Part of a small language model's weights: 11 layers, tied embeddings.
MLP neurons of a small language model. Each row is named by its layer, matrix (down: output weights) and neuron, and shows model dimensions 80-335. Each number is 500 + 40 x the weight over its row's rms, rounded and kept within 0 to 999. Numbers have three digits each. A neuron's up and down rows have the sign that makes its largest values positive.
Before each neuron's rows, "raises" lists the tokens whose logits its output raises most directly, leaving later layers aside.

raises: "ry", "ric", "ries", "ture", "ves"
L7.down1134:487534441551515472533524541497474458502577508510471574436502503442431486526433544456536456492555461462534488487462499489457476495467542477515491453502522488529475464480543468473501465498441429527545540493477462505520517448509519464491461535468505515438492455494400530489421512545463464420514497609566496491509521528539503454522423502430425456462486458452505534511492541428499548532513498481461512542490502492538467500442470481527475503534456506495462560526509526507518472460511482456561495506490515545515544432490462567558464531454527477505488499520537518514489557491506489444416496402527387456515489550473429423528552506524545453505415533437420489515546522530426498565556541524528549474459539517581504503525494444464567549524496495494478510453476479497491459427522546

raises: "ster", "th", "al", "down", "ers"
L7.down1145:436461463532509430496515535502513466464568427488555483546437515465458445524525534489470529539436477546471554549540474483486517540441512477457503534556494482549502482440605539458531521481509517516544481540440476550500481433522488466528447481457478542479473558532593505458447468482501492490514417539464494500554523504539525559472501520520481519490470425522549519467463450474545414452456530448518584530457537511489580507565469520456478492473482487483539497580512489501541507501475508520439437502474485489453509483541524521547521543535479554451452526480552488470554371509562519472505508454547467468507551495578532518516469554522553458477482586432487565484496476477439470558483462474418460543507500400509524495521535524537515471494450478539534496437566471532477500487511467

raises: " their", " its", " him", " his", " them"
L4.down889:492522500533381564558433544516547463468553520464516479410527564419595510485531500520516471505483590552516452449465489555550516556502470435431548528538478524532515537511465519495467546524566453480460522488460437515531512442536511478495506527435477511479504557516526517451504573452473497549483455490520485521449517510519472533525462508449484512509446514460497538493447532442477462440494497550539552513443540502437507545468459519559481545584487415546588472519516487482504473504499500526484518478501544517519525492542521449492556474511524503550418484470554581447482470485424560441528470474506474568493490560442396472475577464478430528445493443491476532530537508457464529491504516458478470471501455483562473514531522461538451516500467433462503527514507521436491525495531447

raises: " contains", " include", " includes", " saw", " results"
L7.down2107:471501522508507483463483439502470500545520452501444450471518514485543450435554482440427470535530437468528542563498525519439447424511456492497510454449519527525481496522561509597489517478416488571480508496489525557532495532485479476477541440475499501503494513515427568490417461459521573475539489492479501441562450533458527546472389498499535511507542469460429548466482515522516516499478480494529514528554474419475592479518476473443530469498484601514563437512552504516530504499506511408562505484538448485414503508523482434449526498485563483494545488399531429605565519468493524488500518446592497531546477464534482522531528549495517531536483415493528431485428453436519546468546522407494463489513501513467523561434515506461411552581513478489576485549435477494494522498449491

raises: "able", "ably", "ability", "as", "a"
L7.down137:525517518499519446480486475534551491522509465491529527534541494477470470506541523525579560520489516483481470510506493506460535524430481495450470513522519585457472567472517505479514556505512518419435420526590526506531434438500453450546540518493492546556495457530488441566523488445538474537547529473536504525582527472488545540623454566498429517532502443481504489509459492387532460502508526608582469503506492409484517548525512523485515482543452539597435524499559507532414491514458540483513462492485552512571514490503505502526484493472440577480480498558474526477497575520456494452467537481531479459484480455496498489533508485593476529483529530472462485481438511540487509469500535489501513492507534550594421537565445467527454373504554464498533529487527456476557430525481464

raises: "ment", "ments", "é", "ance", " Order"
L7.down1176:430502440480532470460449517532486503516463436487551548536456447449519487526555525445425529623471530570552485454461449492456481473495446474497496553445477493473561433519457505438462473501536476502458526485480538451425531548481534481564491566469517475500519554510513432514523385430515536537500460509540523443479512518554477544514489546448498463579605487561482547459547518437501476513476554474501540441462471452491464503509531441554561575549491521554497496470512497511561496518434599464483401508522455492541478535527535468506539498477520513480434504529449540572500472545578524509491431492499483458426459492533503497484480483468441500483481528542512448476568475467468480483496524518448507499563513568484459547474494451503512622563541549519538465544485512465481494459499551

raises: " include", " were", " was", " are", " is"
L7.down585:515508502536451485514462456546461490513505469521451469497505490527536488513545481480462484519527469505489521534507515422460470454412504463498532500466553480544473521500502558509446498529463501476472475458546551497416459462499537526490519422492473438535448469457462445495364508458524540420497482468499524479558511506480474521450461497512480528483557462494487507562507538533490525480509522544601471526508538518507517554469567511428521449469510521498480515510548508458500521450539529504493520505447464482508481506468501417479519504554549433474463467464513471639526541483458438448484536494565442529479528485543525476520563504499471501546477442523484445483517525471470477489486510450502570502465444527479562551451532565500540524510508518445532508511517454495482517500446501

raises: " were", " are", " is", " have", " was"
L7.down1008:545535496472454464509468442533436515526480429487507446508490425523501457542579500459444436547548428449493452521473472520499488516467448444452566527446549589523446515542478550480462466566523504540468400471492562484499480511506518435482505483534462510495441443497500466506459520462491521512414478491454497523569480510491503570494530545483452504475592509465547454475495584509455478496580518538559448473481487540467540550523572531474534469511473552562488544525624505473521517539510495469487511575494515539509474523472467454489499509546578416520439525462492504557510477476449487485504469506561490621496533474540516480496573520557462458503539473504436500452532539467455465484493549428563559444431496510496515598474518536502516494547498476470433476487479531447492476476567565

raises: " include", " are", " were", " most", " least"
L7.down438:498551475490496537502465419491570561571506424451403496533486581515518520482528484549495485477478484498486458494446475517456516498508468458491569490460473417505485509561482498384484452558512504551504518490564528547573466522448560453587491494488483504482463546493537535568497466474540501490472531489529519466424494518598485507515523508463481600509516535438466519471519550432494470440546458600507486472461472507472459520530559437464556563466501438507391557523572478508410389548542536466465516501510494589537478497470555460472469550452512467523480487563482491531470512546523481530490498500489470515506500541581527509521445495532496490496559458504476481442464491450527475499484556471519485479513421543440539506471502540563556502537467390479620476519494502550465479537539481

raises: "ri", "ra", "rd", "rie", "rio"
L7.down1313:536498530507538503474460429527521536554468496552489468513431497427472431481520461501494480485506513488459546407473562505449476480375466469494535536460538517528565529547541531547493537503511543467537436485456495602537558447517475440466514519467455440553471521475474524533502509465553423540548450579549523497535397477570547457488575450495554472474448500489504467474546470464507441485543519480489515503497463517535523522509485418537492500443506484506552482538420429511424526531553495511418497521453479542488401450512442449539542455489484477523497465475538480489524448507501494492509567574489534515529492512449462536485425522436447492538555465460526458595478491496456548500532462465480517517496538501539478415478495511560498462456482515412476507476499500504414493414522532

raises: "what", "where", " of", "time", " likely"
L7.down1939:488548548497535548530523500520500553473529429456476574581512525490496496491470557487508464527586552500521502415484531502529527481510536486541542522480474527542520581508509464502553511542432562513489527534491458428475522402514509490516550519460467498411540458434534440497518479526462489400537453478555589522425438521494459523416566493514578549599442441452522457476466549468444656524496601483513496540510515546489517435581530529520435515524433510560444457531606511427538472471519518481455490492496470482412565531532602463575512523542566471492513530508512529527548531499482512514500465490556494547509511476517526510482518480416554457433548498451501537496523480498574447499532468540549473512518516437460497549514555477503529492547551462503526471460487512533472460483457572

raises: "mer", "be", "ward", "ever", "ge"
L7.down1060:418417505431508514482545471521465491502454478474530474548502537503473478425526501524514438497520457544467473459460521481486575471507484481554428536567487464508496450474524473472482545462557468541553505517567483435469473521441484481493578447538558491523464460464496550483480524533554478477470562445576500559432450500463522492488395547465516498557395525533514507614494482442481522499513471483427554499422491532531485565550449479491484480582538570508518503511474476521500489485444554509458524583515489560493531553498472495415523432455465547464425510452437477550535512498523513477458542420505546592476557444515483502521524446500495525463485467554479476488446499557494491494500529508527482497514491524468433537502546525438536511445449496464551501499449442461497529531479522

raises: "ate", "able", "atus", "ette", "ably"
L7.down2167:547450523502484527565505463545532595540507480541525588458537546519509513548524535520431531471465513439502480483535488534522519485517487486425526493478487436446466495452479424500527469573472511540548578502523506532538511537498469557556552525531461390533537444546471507463477440460490550424516470542504539451476471461520554474510412454455468476490533498465478511491514381527514416521468506442531532502435500504428501493517495523478538536630448548494535438415450526494527474533487496489471517482554481560550523473523480533518540457516567524476466494495508461451487520451475543541487570524516535514519475470556546453523544469589428444526491514441448472510578497501539508431489514493548460533457557561505492514565501521520557520534510533505498518447506526559494535555555544